Weights of a small GPT-style language model, trained from scratch on English Wikipedia.
Size: 11 layers, width 160, 4 heads of 64, MLP 1280 tanh GELU, vocabulary 2048, 6.97M parameters.
MLP neurons of a small language model. Each row is named by its layer, matrix (up: input weights) and neuron, and shows model dimensions 16-111. Each number is 500 + 40 x the weight over its row's rms, rounded and kept within 0 to 999. Numbers have three digits each.
After each neuron's rows, "fires on" lists the tokens most often at its 100 highest values on Wikipedia text that the model never trained on. A number after a token or word is its count.

L4.up552:504406488478484488491572538554579525531479439572534543444514469503508506509459452466480536499523542557566484549626496468524448533517475508462506525437483555517463502437570490501514468543493505506502515478494498494507436513550448547465482450488503502462441535505512491496496476503450463477
fires on: "–" 39, " w" 28, " |\n\n" 25

L4.up561:489464497445452498470440545447540494541527506529498520510528511532581562539525489482473521528549493504418537405594551541478470466492559444465491534466484574538501537471539542499443494564461514508475479492493495529397492453530517444493535475564524483492495569476417428403521523560514507553
fires on: "th" 18, "s" 14, "m" 11, "c" 10, "ter" 6, "n" 6

L3.up477:478463533544441506519464511458524521442512499517409484475516476469479486462462461488504459478471488525480451477566419528475519474494507474472495477432426490440455478455477493552508515511526467452507474438538563467457468508458513516368518573463496571533439546513428518479542474559500512559
fires on: " to" 29, "e" 22, "ed" 15, "her" 7, "ix" 5

L4.up136:514513469543536480507426516575522479490500534471510480462482520531410478449499494483449498522518498471542441475519496514564483506502580461532527539497586429465468473470484567546514450539485516455494493543535452474560451493542424473498564481428491547505501556510486530541427524530496561482
fires on: " •" 10, "red" 10, "able" 9, "le" 9, "her" 8, "ru" 6

L7.up524:590512469444520529473480433522494519485429472457547497503506486451439506500499568520560536501516546526544565439484496549560552469509506508484534515476524553486503458481455428518533500582487482511476475509538492408419463495451477478473499427568494547506494526471465641516569547480508470506
fires on: "ro" 20, "ous" 10, "ain" 9, "il" 8, " s" 7

L4.up1129:511557488598433509508464451496507534509507503429518480521570425456450492493514570505457562447544459462509560457498489512508465593488476434541492480563547527537460448502457444454462527549528519505463463517496562478424411508526519517532491484507431526472545535484528538576483534519486483594
fires on: "ed" 53, "med" 8, "l" 6, "-" 5, "ored" 5

L4.up327:498486454460496450491476554509536490511521484515523558526420469531494484569461465468457548537579481457471450474462546567545441438485470506528537511473523446547489480466486433446521477542542567508505524500539599480494456461531451483522502476510491488523435503514515509466511468470559513573
fires on: "le" 22, "re" 19, "-" 12, " re" 10, "he" 6

L6.up711:495543505553514514533541418549528511512439511459482400465497552536504562495502468522539553377495530467485487516454564547557508598573519484424489474465529483572444464484505503575463529559514511453507508521476488460544490463520428487497504483498475522548491523442490542526538499471571467520
fires on: "if" 40, "e" 9, "N" 9

L7.up341:501548509498537478490430504528486481463465541516527530526532558512543532511574473449410584491473490451461563459558556546530457510482486426464493516575527456524563482469535473538403495442482507486442485499587562493434494496504463498478538473520515536465439501475481591470518503499436608484
fires on: "\n\n" 37, ".\n\n" 25, ")\n\n" 14, " |\n\n" 10, "." 4, "|" 4

L6.up468:451493436475440562504458434422527472512487535478497518494531485537452518544581486555466450592575486467471551473554487501453513569498539538493516451512478485550461499431471465515430515518512526593413476543490523535511501518605438499466512493478516491487448502447519469522525485464516471509
fires on: "m" 13, "ur" 12, "og" 9, "erm" 8, "ar" 7, "am" 5

L3.up440:479526534399457512505511474476464541478478481507461433492467481538514529440526533446517531508506503545520497488537505462445514465590526490569542560429545461499578500519499476507515533535600486489515509451591511455461469458422521497454555474481477511547567549452543536538493478522491505500
fires on: " and" 15, "ens" 12, "ou" 9, "one" 8, "oung" 8, "en" 6

L3.up781:545533448526500508495479563475523493504574534463522521488493442552536521454534515454543557480471492475507533446537509508510512568525496506445516515491523561534502513496521470508540494559541514481437433484476482574468475513561438501457500495510488453537507516515429520513466471517504485557
fires on: " per" 38, " in" 8, " New" 8, " ne" 7, "ra" 6

L3.up978:510540488473464563463486466505487471511466530469493436507442541458520565589522538445504579501502547508468583488498444502550510512461586484485551541434527501531380519477455424586464513558468523523435499495494550503477497418484503492462529505503449510493496523499470447446526449557540420555
fires on: "9" 18, "8" 11, " later" 9, "7" 6, "orthern" 6, "4" 6

L3.up511:502532430475498497512488557497543489500469501513573546501405555519555531584547469474462525515504523532478480521530441523520538549543505477463544478493522427425439486512521415525559481512515557482488518507489503546496515481517516489504562455460490548452438557518524461424559461460443503535
fires on: "," 40, " of" 28, " (" 16, ":" 15

L3.up759:504526543447581511489443469453492487487496455468534455441448569485535476526509534532463563469477535529454518479473454451540551516542522530506503444476495504530523435473480454560466486440566451506606554432520520481493521500445613550529533488451462453561523473580453483444556477508487498528
fires on: "ed" 16, " by" 9, ":" 8, "cted" 8, "ing" 7, " to" 6

L4.up388:443555515488485503521573473526558421539526515476468465506513532497531537504582500478467479535459449479436567404536489475511519575543569473526469488557488500516563495451504518566418486566524508442383499588491512518531506503490454486524529483435459490563517532466501496480529584495460539508
fires on: "og" 14, "enn" 13, "il" 12, "it" 9, "n" 9

L3.up39:568560405473480469573436556546509489495471544502580428461455482520493506546619489450493538504565465484493465467507522479471572512505509481491546573460522539453478525487476512548527481507519554480468429524471551550476451497510422468480525475465565462494536474519458491482537497509485529566
fires on: "r" 41, "ra" 23, "ir" 15, "re" 6, "ol" 5, "per" 4

L7.up586:461513466503461480466472430484530589551494396575523461508495465489524484461491454499516485451580436493504501461489518532575463495523476526469553441468557535557580515548452483483507480564504553507489456559502448557479413449511464459500517503489455526562485551473439495504506503521455490494
fires on: "0" 24, "k" 16, "w" 7, " |" 6, "ummer" 4, "en" 4

L7.up1064:493431483405503512537423538505447511505472478506448432491512474574483503574503589470469419519491515514447524473473538514501497459487531534557569552519547468480449526443533473482484525524521490513522457478552511473445565514528438502477463450583577532490463543403494488497564525569560515551
fires on: "z" 39, "s" 26, "v" 4

L4.up383:508608488447521483510485487504556490565509549473541514494499448470556516552520530475440514519588501513548547468546456458449525515502561456492490581415540556486464512501433434496511519491511520536511532502522432546435477463610437478520491398489533520553500447381493571431543545527500505514
fires on: "ens" 21, "f" 13, "andidate" 13, "on" 11, "mer" 10, "ict" 4

L4.up989:497568481549492541508455516519473510473453486465514508597546513453549493489580511500442550589554505463517623541459512490526524490496533463515548446578545453553433483514473507540425536519516524532494547551503545492429393527500490491464481470497513575504423491511479527483512487527482570496
fires on: "." 36, ".\n\n" 31, ".\"" 8, " the" 5

L7.up589:552514492570398497428442491527496575557536433553545435476510444514456533477582502409451490530557543528489484481515495548517531543519522479502514504509504487471518503544440451506525448511532502459486489490583460499500441530510407467477532461503541511476520559467494501465547573583460537530
fires on: "–" 22, "id" 18, "k" 10, "ner" 9, "en" 8, "ail" 6

L7.up638:507586465479562583515490556574503534495533503489509532474580476528562525569530498450507561402517492490482454504534509486432529532547480476505521563490587487509542541534547472557515475489465540512514481452482473514455450483600487495487503484492549469533553523458448499498563530529436512465
fires on: "ic" 20, "ol" 11, "uc" 9, "ass" 7, "ra" 4, "es" 4

L3.up322:503504544536491458494550499528486541545479437472485529593473424460482525483531493475446498497531505486514550443525540488406499461473470533521506473507496492426496549511447604475517471562488526569461531499427454495492510483580481520475485554478486495470500547496464436560575509517494525537
fires on: " not" 25, " to" 16, "ed" 10, "ered" 10, ":" 9, "ated" 8

L7.up81:457561473482535571450487527469550519587467482541547494545559503502538504469453508499459476574486442535435523542476504481478511506510544475413552477465539411492526558464459529527432519477538525605490475551485527514533437503527469487475496468500470519534414451467510523511610447495470597510
fires on: "9" 23, "6" 14, "7" 9, "1" 6, "4" 6

L3.up919:486492436524503545518447504468490508480457571499471472481503477508455469543471533565488449554513466499561561491470504469590530519509427469542422564535484562475572515478504472507520492591535521512490459483551545541511487488540526529444452466416476517502535522519484514499512480470528531490
fires on: "s" 16, "h" 12, " of" 7, ":" 7, "ly" 6, "ed" 5

L4.up890:484509530530521482560514461494470539498442484570474538542541500488468574567443445501518550496556542559482509572493480480564466517565451454533501473528516473423487498473505472478503490463462585564530492500567472541422527441536511459524497430510512598410441544486528429513560479511482468499
fires on: "ch" 21, "ion" 13, "oard" 11, "st" 8, "." 8, "ist" 7

L3.up396:482462477495474537402422503495499578470468545488537540510524527522452564511554535469389493487550493445445542507495492521485441499509607500514532521556521380496493517484518504496405496514424519513545465543486488501468470510608454499524499423518484565495511516463500517456506504506557506517
fires on: "ad" 22, "v" 19, "old" 16, " War" 14, " Nor" 10, "8" 4

L4.up935:504516514452466507487472465475521552497440561498514555549495510495474536480501487479487548485529509374535502529462427520529576502432487444447558519531500513567506439475479424539480588518545466501529478491566520451507466533560560492486469447502464516457465536496493445481557489511470534537
fires on: " by" 48, " (" 32, ")," 6, "," 5

L7.up1190:506529484493528555533465516482486491508510554478551439504482565490444560499447505464497573437521520486508560498514489452560518460510528471513552494469550527583518490495561456504405449580505551479476472506568500491482428456478529494474453487484435560499552559492445525510495511438467556538
fires on: "-" 21, "h" 14, "v" 8, "b" 8, "c" 7, "av" 4

L4.up835:483500502555544443446467516493495478520478403536446489529521445452489580473527539495510478458515527448533554513459412497513538502555604475516486517518458434509483539439488469546485463521409483508479482553549561565519436537531457494523502477507527526511455413495441511552525463512480580508
fires on: "ol" 25, "ul" 12, " October" 12, " rem" 7, " February" 5, "tern" 5

L4.up754:459562471488507558504503540484568474537458558557510553460489506496483507501386545475494465450553530530567517412522432540555544514479510480521511580437526472546540514499485454472496480513466514511477515499570403555501508493484491518518461427400515524484436530517439548437516525459504492513
fires on: " cont" 48, "t" 23, " t" 9, "f" 8, "-t" 4

L4.up828:550518504518485588547473545501478509491444458523517543554511501468479441568506491471462548540623549432519594558481500561511561444538566476445531451518541448490447521482469474488434538490498489515532497575493516437494407486443541485512466483470506541517417531457498488429540480569489527470
fires on: ".\n\n" 38, "." 32, "\"" 8, ".\"" 6

L4.up994:453502493400482588500508518510497495533502485512542530482475494535472503485532558473453583554530512518477542441496437488513496558502488538480540532449533491580496491526558435535500458506455475551418494587513470479486523571500432464383512480466448510580517453481409485483518531483453461504
fires on: "g" 37, "ar" 20, "ag" 14, "t" 9, "ch" 6

L6.up1036:504547487510491547560482506475509476510545514510498486477500520564500457529454503516522528469536496529477462411561505544516565462556455460534544510496547481476519535451529465549375464532544504511453493528495521470431464498439459474516545480455511576520448543456491471462547527371475424523
fires on: "at" 28, "h" 13, "o" 8, "it" 6, "ed" 6

L6.up488:451530438518487548482513564467589499574492515533629566525500419505578451483547516455471493501483533522419429536584484469525510490492509525522524419456500477518471503583533509541539491489493534447462454522453530557514509485539508500515498511445428515460490525519505551479497507416494507493
fires on: ")" 57, ":" 9, "," 6, "at" 5, " to" 4

L6.up314:489506457497522468467471480505523551519509498513486503491456454466420487496420488479432456587541502497523533540527380497525516507475556491495533547492486479566448511365553536527474507530567488518563478448522469548508487476528518460390502469471554532535507526542530523470510524567479483465
fires on: "ed" 19, "ired" 14, "ered" 10, "F" 9, "ward" 5, " began" 5

L6.up929:561536469447498548574432516516529518546493503495456453481494517545484497534531493417506540457553468377531472407482487492546549486499497484533546530529543478479482501478492422521540499492482465525493497533520483500404480500577425502490483417496594496570493519570450460484587551473581487552
fires on: " r" 67, "r" 11, "mer" 4

L7.up975:474592486474513501498471529494505527517438526467565488507467475579481510587479457538477526461548496504443547489522495500549523581503471462554480471464511496474520525463525504548430503429554579506441508461520512513474518583513485456522482463555481460565478558479480536477488574445450463478
fires on: "ant" 16, "at" 13, " C" 11, "ated" 8, "ed" 5, "ug" 4

L4.up151:466523505469546550491367533476540460511445543535492498487492473492499531502427450494501487492562408452506543491455519521535473504518574483466525533471524369440497477490439497504504507461504559507528490456518422473445458505601510456513479412432523537534445497532510533506519478490546545517
fires on: "2" 32, "ference" 9, " service" 8, "our" 7, "4" 6, "1" 6

L6.up853:526477411586485583492457437510545489504451567401536476538521522536465478471508550460440469427549503464419524437512495532486462474526470477519537532462555521551449459537538505554453524509510505457513500491482470464528492472485449511517482450456532502570475599490491506516555491443546512561
fires on: "w" 18, "id" 12, "ed" 9, "t" 7, "e" 6

L6.up848:463488466546527517554459471495539510521429543474514579561533545524471536465560538445434513498517553494473496494520521476454476500465568486464497485466535456547460496504501490498476484429487504488468499482560449468468413520497556500499454483483457551469421531489448534433504456463399559536
fires on: ".\n\n" 74, "\n\n" 9, " |\n\n" 9, "==\n" 5

L6.up889:523557450549501485562540477434521523517418521534501532573566533454530469462532498479490471491597546490496506528492516448487581453535564459488507479494505487527427485509428495564516515512550459534535462481573514444493440515473501520536436450501533532476473539474509477490487512485510515512
fires on: "." 44, ".\n\n" 32, "-" 16, "\n\n" 4

L4.up586:439506514521505525576488506488552451528494494521572546515560439512516484532513519503472474451482505546447510439538430458483519562571511492459555567490528536533527520532458489524473458492563508451468485460506433541525437491486507525445449469460504531508554525453498499443537475501492438505
fires on: "n" 22, "f" 17, "N" 15, "l" 12, "b" 11, "d" 6

L7.up475:499524439504549522498528437495550546554473483511508449427540475465417530503518533470473489519505565470577605442529486548576521528506549457549526555457440526447483537507509473523482465521492524555475532503497469465524561522560478486464443480450529492498426483525435497478551457534519546540
fires on: "v" 30, "g" 20, "r" 9, " inv" 6, "og" 6

L3.up773:506485477554542518506492493489517563523577466545529514436420507504388495569456484499469534564507505544459515535542481473461472540483556484513506551546500533483512504463499486512504488594519575522485438468521466494493497457501495449486553548403507521541469514515523477459468578515477481451
fires on: "ed" 18, "F" 18, "ant" 17, "ust" 11, "to" 9, "ist" 8

L6.up207:533537495499544516492486485448532495510525587547469464481482512557503554599567503453446561461518439440519476424466542480485491522514521472461493463548467555505518529493470477479482478540472585505471483526577535460503522468493473480464523490550486504502460462496440446369532500552493529464
fires on: "ag" 19, "m" 10, "c" 7, "i" 6, "sh" 6, "rop" 6

L6.up838:435472474539484538547539494508548507518476516529530530483538417570476571464543458531519535490546422448476582445470493533446441580534533513507505502502474419513554508443533491547443459509551537497458487524462593477473552586469486468438542503427450500522464471510479492484522470512432447501
fires on: "ag" 12, "ut" 11, "ep" 10, "it" 9, "ar" 8, "og" 7

L3.up906:512421488406452531475458509586502479477459482526438498501473494520498441522475568439546516534468580494478584472550521459484511441488504492478545552424562576461526462475522439493520539505489465487536478542499620487520449434517494527516456503414450504499537443481460485489544479497425553541
fires on: "on" 21, "al" 18, "ul" 9, "l" 8, "ic" 6, "ours" 6

L3.up645:447533442475484494484480556482581474536482527546573521508506516568578426552538418507454496547435444472525503469463394542510497480529535453407519525540460490526488505448529459416508486517501551458522550500510460540500525427493529515500522436424483540531433487422491467448502480519469536516
fires on: "\n" 50, ")\n" 26, " " 12, ";\n" 6, "C" 6

L3.up316:611490476445537455470488535454530467491571482474478498552465529485509526480543597509473505465502535439558504558532534433467509601474480479492524454478448466571557568462520475500465448483492558516574553490486459474487549494461590431476494431453471473481475492563465525460467495545527494494
fires on: " it" 32, ":" 17, "|" 9, "at" 8, "–" 7, "an" 6

L6.up346:436473457436568496510469529560517497494474489546598540494465498513478562479430492466434457490512554590492474491513529530569468462494480475483535507426556509524474499527564444538461479505471548486493513514536551419501496499518510546522490444477611554562450612504484569499526497505520475581
fires on: "ow" 21, "re" 11, "I" 7, "F" 7, "f" 6, "and" 6

L4.up1228:490545486537498584552462550440534434553468496497498551523537528474531509519509560502531508464545556467457540420494420480485618530480564449485512582464545483561511504501448474463511478550505436551511481505505510503433455505495500495495443455492479539460598484448520500429492498500485421526
fires on: "t" 23, " ref" 16, "l" 15, "f" 11, " var" 8

L6.up844:503546451485472520534431525499502491461449512519469524574544515450493549506579543445437540585527506524499546476496556465531536434514476447519499492513539415546446435469510510538493571546539554476488507532537532467491402575533481545476489509492551542536450560514466544495511427507454556520
fires on: ".\n\n" 36, "|" 25, "." 17, "\n\n" 8, " |\n\n" 5

L4.up674:461547471507424536506444544492513548534458496512562535512561558509503492515452509452437470395504493471589504459483443552553585523564453455538511469519497507434435497461456490458516512480481525522487489551515555416474445493548472460524489483510556533555477520431493527492492537387481505534
fires on: "e" 35, "u" 21, "\n\n" 13, "or" 9, "il" 7, "==" 5

L7.up923:416542469533468493456527488506536522525516529474518453518427503563512562585549519530411553497550426507497561486461497489533452563470519534539510523433482518487453523507526494593406459528514484450447448486535449509535482507575524517478433463526489501555445555495454521441537537554490519451
fires on: " C" 21, "ed" 9, "th" 8, "nd" 5, "rid" 5, " D" 5

L6.up1084:534489512448395516511500487494482486504459505560510459468503471509560556510473515553542478477501489562590542548532498455448532474543486529425534543459503537477486489483490446517478525552504544499483455487532570465538518439419479472517499460486480554468565471492533527509500525525470473475
fires on: " |" 63, "," 10, "ens" 5, "one" 5

L3.up104:522535550466561510498495473461432477473527425553486495430458459516513468480523532515489500506508466482504494436468448434543490570497556461513535432490466508542486466443486453510449537423524445469591448552507519534473533563483548582478533536429544520536487538553450521411573493546476454547
fires on: "ive" 23, "ed" 21, "t" 9, "ix" 8, "ted" 7, "ased" 4

L3.up1139:505502438578535559536430467497490377508492516485555505527576428529434466478476577506452503442562483456443531451521482480471458586501449471487515579505509504480521501460418457530530491524553484492504444534498515569435489516498446507430504507526462533428491518497518527474502524481504527523
fires on: "ur" 16, " would" 14, "l" 13, "ed" 10, "g" 8

L6.up392:505498488464442481545445506506499502509495468545576492463452484489479518537453501548417509523473423538494492492433469576544504458492408495480530565422543453476481529501525416550489468533512537401521475482522540546503476474526453475503469443532507510566496491464442535513549529501578513583
fires on: "u" 26, "ir" 14, "re" 14, "ow" 12, "he" 10, "se" 8

L7.up89:482548484466550514553480474475507525521496497491516439503512473475399563438472460485421511503499476475476522480460518555480563473546529488543607472461518520560493543487531482487468511601507536516487442487513566491520505503486538471515479452499449513563517521525457519465554517523492560516
fires on: " same" 19, "che" 16, "h" 16, "th" 14, "c" 9, "ph" 5

L6.up721:468504459526432502516459463475509464515492507469464494518478516532456467474516575424432503580482554564419525514531438539522526514534501503504556533539557530521506527509496479483534450475540503525507456466548534552449496479511465481434550499477450537542487432402472492486498528476410515524
fires on: "ur" 21, "om" 12, "ter" 10, "ar" 9, "i" 8

L3.up789:417535571498417476534525475467496445502540527486506521519562464557536483488542459493486571474501478472528486493476481528581472573501495465515504399558521401452476465540516462544446526531556517553477528495529462483521422458506546466453570472483508570539441515460530497464553483505513459523
fires on: " |" 34, "ial" 11, ":" 11, "9" 10, "ternational" 9, " tour" 4

L6.up1102:464511502433491598532470447506566489568547535463536540495600451509457511485507512476466521500555504486458463496551448601467488569520499545530538475459499449530482512437548471501479487521522515483455462508544449542447464521511470481418539459453503507556464509485465501522598473490456502476
fires on: "ut" 25, "er" 9, "ar" 9, "os" 8, "id" 6

L3.up1099:507523497467463539488477580484485470517516453512500537569489503556480499581494493520484503483515498495468511496458493507525580449518482495504518507507511473466488503470478533450548506492552504453505525476561501477450552520570453492464500501523481541496488535390479424443567416448515428523
fires on: "x" 12, "is" 11, "ata" 10, "z" 8, "ris" 6, "am" 6

L3.up556:538523493456512510459533452403519527522417465482612493448511590546576518499519531488511532562484466544514491449470526465476576477573553483466506524423551496511445514506427495489506490476499487552481485387471502548519525511564455489412463499505547479516517468461440503486502564517528504556
fires on: "ra" 26, "erv" 11, "icip" 9, "pe" 5

L6.up990:512509493442455573495434495458525500541492423525529551462449568506475504469551478469528593453566479550500540482521421551573491531500518506491557547449541484511473493432412462536456498580511540579493503523457519443503532486514493482468523527512440543489530561529545582448526434499471455546
fires on: "9" 50, "8" 10, "7" 8

L6.up583:506541423576516450496469525515469544477478561406508529565565493483550496464582501507431540534533528462462575496532550530451556495558476462445497444487529535573465484468510469570461541509552525486475522502510517517471376528524533552495510494497489507524459570487460506474510473491460552498
fires on: ".\n\n" 28, " the" 19, " |\n\n" 15, "." 15, "\n\n" 5

L4.up85:465430503513490457528493588449538450522455481493527507436544468461432482485457519492468496464523538553487550537538478484496513499553537489511532590441538487520453488536453468533507481521427535474471484475578537489548450544520532495545496499450490523495486632551446484469523454461498448539
fires on: "n" 27, "W" 19, "-" 18, "h" 10, "et" 9, "f" 8

L7.up779:555488498502513490560446453453586555550450467497532442507522556477400505485516553466480502535473531542560543487487505533566501439494572489533581564474565436538453538513497540432502491446487454542502525504492474452454508472553543538481509482453464495490482484530407502479531393527425478523
fires on: "v" 68, " sp" 5, "–" 5, "," 4, " inv" 4, " v" 4

L3.up349:509442510562533475535531542501516453510504479479599582468505501542423574503469463446473547508444543537466490493479499529513492490444549478457560520453622476526512495480520440512486502522551484427473476515598445500460460526487526484460487456437488537532469551497480546459477537525488522499
fires on: " they" 29, " who" 12, "le" 8, " we" 8, "ff" 6, "ou" 6

L6.up646:480515473495507540466430457503495532512504520447464532451492504484464482489446456454539508504507511514503557491528445599528497492568493493536493511478453518549542495468540421504496527523551538510478456469554461518476441422558489477483504428512542485518469490496491438481560516566498471471
fires on: "ac" 22, "oc" 12, "os" 9, "ired" 7, "ed" 7, "ug" 4

L4.up854:456577465434507484512503580440542429518452565517562580456478540510532431583548405424477517532502507499477500452556496511509557528515471441441478489502503539527485516509529457511503462532520556519502534477519497498464529460445539483510518478453571542509494549408503461415527504493493440506
fires on: "\n" 46, ")\n" 37, ";\n" 7, "and" 5

L6.up215:465501462508576560503482548448505486535452577481519535537475484542532537475489477424489545483518553549463482473531434477440495514493481463531481575497555515533447474445452443531498434486560502528479499457494473457495407472524555521442476480481490523511436531413474518450517453474493534432
fires on: "F" 29, " |\n\n" 17, "\n\n" 14, "==\n" 7, ".\n\n" 6

L4.up1197:472599500449447603533501482445523452546513542539470455502496502536492544550508469409493486441479444507473568477472459484542494521519506523525560512511457536529557485464514434496444523520559482486461505545511546497477477570548507486459561516531471506545482425447423441420506518523437482521
fires on: "g" 30, "ag" 17, "c" 5, "ph" 5

L6.up756:528475472480450486512503596503541485504523532467570540474506441520514539549449547386473554434465477471482532536528506481569542541435513439471547555462507467543469513539483477589508493534536548445522515527569497518454459481498484515492457459432525463560500555520450517485502531470571404551
fires on: "u" 15, "o" 13, "at" 12, "le" 11, " we" 10

L3.up1041:470508486500565571584478472400489460504487546486479508486554490564505410532494517577500506537483496536482513448544530498513496523574398482573491543542515545446550490484498498534497528505585505471473463495490535487444506506494495459443484516447503433487436490519490534492518532487497526463
fires on: "ed" 33, "s" 13, "aid" 9, "ured" 5, "'s" 5, "ld" 5

L4.up694:507484470483528442527396531474513497521465511471515604522495469439428468553437473555556491495486453462593455457498441540547465525554407497504515484452482520479465406453536482490552533508549508517487512554487530445459493523550526482484504502497539493477470479521469496537502473437491483527
fires on: " con" 47, "===" 38, " In" 8, " Con" 4

L4.up917:530525531525402464484470441517561453540463442506468505523510504463591483441544543477521542541500508492497564527491454520464506482557580468444509493509540454526492484431462484478487490513460526526479471547506539508495433544525465527437494447455483485467540491528493470632542483537499505583
fires on: "ir" 55, "9" 12, "-" 11, "ig" 10

L4.up1167:473455472566568530561491631494534497530487519523507503498506497460462530450446519531520470377558593552523539474479525525503537498538589442510530575476553470525467514490491510501482478493440514519431517469513518500491442482529574449545503503443465523517459629472473489458546503462461523514
fires on: "w" 36, "n" 19, "s" 11, "h" 6, "f" 4, "W" 4

L4.up181:475518449432432521532463549516533451572475545537528499495540473470538508535439522457479494439600507581479484505517459551570494464527562476534546527470545473510467457479461499480511461524496582526557497455520492503481539541543480493525515459488567516457463492493502502474448495434484528536
fires on: "-" 92, "f" 6

L3.up829:519433547579562469429415510581538555510504525528527505497553504468389546469427584528448515456495514530529481512495486463550497523494508480536534546494575468465495522459483508547439485523485433551500455558496518462563504515509450473512499451499476566552454533518471552539521570449445479574
fires on: "le" 19, "red" 15, "e" 11, "tain" 7

L3.up524:474508514532481495613525515500480409521481524477541485497496424610515480563501535555527462456556581484488532513529477510463556539545468493511516446519556526465526509494514474559490538507540487494505425464481543567465507558457506489516438439481484535469493524547471574451535511451525447512
fires on: "ed" 18, "cted" 10, " Pat" 9, "ated" 8, " said" 6, "ted" 6

L6.up703:500498482503453514549487522431538585578552516482434521441500455490468489471453494503486469519534479577508463458511424459491617582552561528481537529517593495511471496519440484491483482496541425501531425533484495527447447399590431491445533488454490522508473494475451550433546552499432525498
fires on: "ur" 29, "ir" 12, "ens" 12, "im" 8, "uc" 7, "ar" 6

L7.up525:479533468496457513436429499481505550521539441518483531542492548513510533498524589461512562518490487484440626497567574475466571495493506516489515489421507451483472508500479453495461504515497568526444459588511510525515469503517472486451520523439464527549516572410499550526525493488408514519
fires on: "p" 12, "k" 10, "il" 9, "on" 9, "op" 8, "4" 8

L6.up676:495507440563517545489442511532511477483457500535520462562449520500382544466473484485453548511529530480490490556511478506541469567482508483515584526517527423494600539475510500467519497488544458503521481555486528485539501548581446442478538491491373514500508476488523544536481482490432525487
fires on: "ing" 18, "y" 13, "le" 8, "ay" 6, "ist" 4, "her" 4

L3.up976:606427505484525426552478531551555512498541527459481521573475514459481547460515599555481528485510546457505533504474482496459535454484497495576445476471502470395502590534504527541482425511560522563492507566496487551488503551453481474531530493451412490470542525528405474497502504490517502499
fires on: "ered" 16, " not" 12, "at" 11, ":" 9, " the" 9

L4.up996:478589438515432481584466496516527482516486556464506517533502510532497498446447523470445484535545522484468522443470451515551519537543536444517462454503550589582491541474468517478502487513473523546461435528532519592471501448497533495499446494445493524526475576558423519517532579529470582477
fires on: "h" 21, "c" 19, "he" 17, " c" 14, " C" 10, "oc" 8

L3.up436:495500429522520495502522487509553498512476531457444443533481529515471506447511513419510540497485559412477518500382453514517520387471477466467530536485514502510473482478530479455461585591567474509585514530492506456511478503506539472464449439538459524527505542433473432444554503521516428565
fires on: "," 40, " between" 30, " both" 17, " of" 6, " by" 6

L3.up878:528473392447495430473503506493575458527466537483575547462492498512443435522511448500474498412483460470589503469442420552498497502498528497483520467447447473486467488412491476481512489526480551585554512567495562430524458541554470484516534549525496527522477512444516484450501503453461463552
fires on: "==" 90, "===" 8

L3.up1084:550558420436464473531475472469495557520448532483563499444466506572510545520525554515540593545539560559444444469485490511486543542484488495484503498404496560509493486502527425522566520548501478445492472505490502557419506484592514470464488510422469416486525532571466466520513500491454489520
fires on: " per" 19, "ic" 12, "r" 11, "at" 11, "ra" 8

L4.up886:459530471425500536557518480497503449518517488543531532536456544518464482574465497456467543507540484540472461465474536444556464473484495463623526522531509520460448495500473489550468453607526571512463499459488472489490567474493464473453547462466527555464512518505467507428465485481476517541
fires on: "-" 30, "and" 15, "ist" 15, "ot" 12, "az" 5

L3.up200:491494468478565559556474493583564487434523520486549483504526631466574460488519558541487561462424514506485482525420525491541516473478521487487437438501481518486503543520517420487443489462543510501621468513529548550491497577476453513527504506462456487527531515498481520454509510513564441522
fires on: "ar" 15, "ing" 11, ":" 9, "io" 6, "ic" 5, "ix" 5

L3.up1246:486581506441437536423452547455551549517489493573510516529449526476533562505499547437480517551549479470510528547463451493504552493505596431443578490502508461484447487459391480461543497526544509517620503507472549505516416510552453488449503417465508480474493475478492480562521519481541464573
fires on: "4" 26, ".S" 20, "ra" 15, "te" 15, "-" 9, "9" 7

L6.up115:477536445504504517539438519454519533463422474487472537511564532496520453440596512447489567545514476456470556558480530531508544456481504471533518439517535468555434502513493513571475591525513561491534519573541543440444487549501484507513527456456498486500420532501488492492539453526410562486
fires on: ".\n\n" 55, "." 18, "\n\n" 8, " |\n\n" 5, "," 4

L4.up97:500552458514445459541473499472517478513464502496500585509524492534560436505468481497468511453600484486505558476512493563483501461540605452448529502448489443461402426433338488521506512554557529492531507495562494467472440507549493507520503509499561539495487539484511474446528504479472443536
fires on: "-" 43, "," 20, "\n\n" 19, ")," 7, "er" 6

L4.up547:548514385486433532571465536505511510523478513524467497457561486500453470490556515454523487467542497515514448450464510560530602547476508523508528532522439473462555475498527478485521506513503528513543478528494554523468497555469459471485462472426561472501470394547490512475497570509549421577
fires on: "r" 100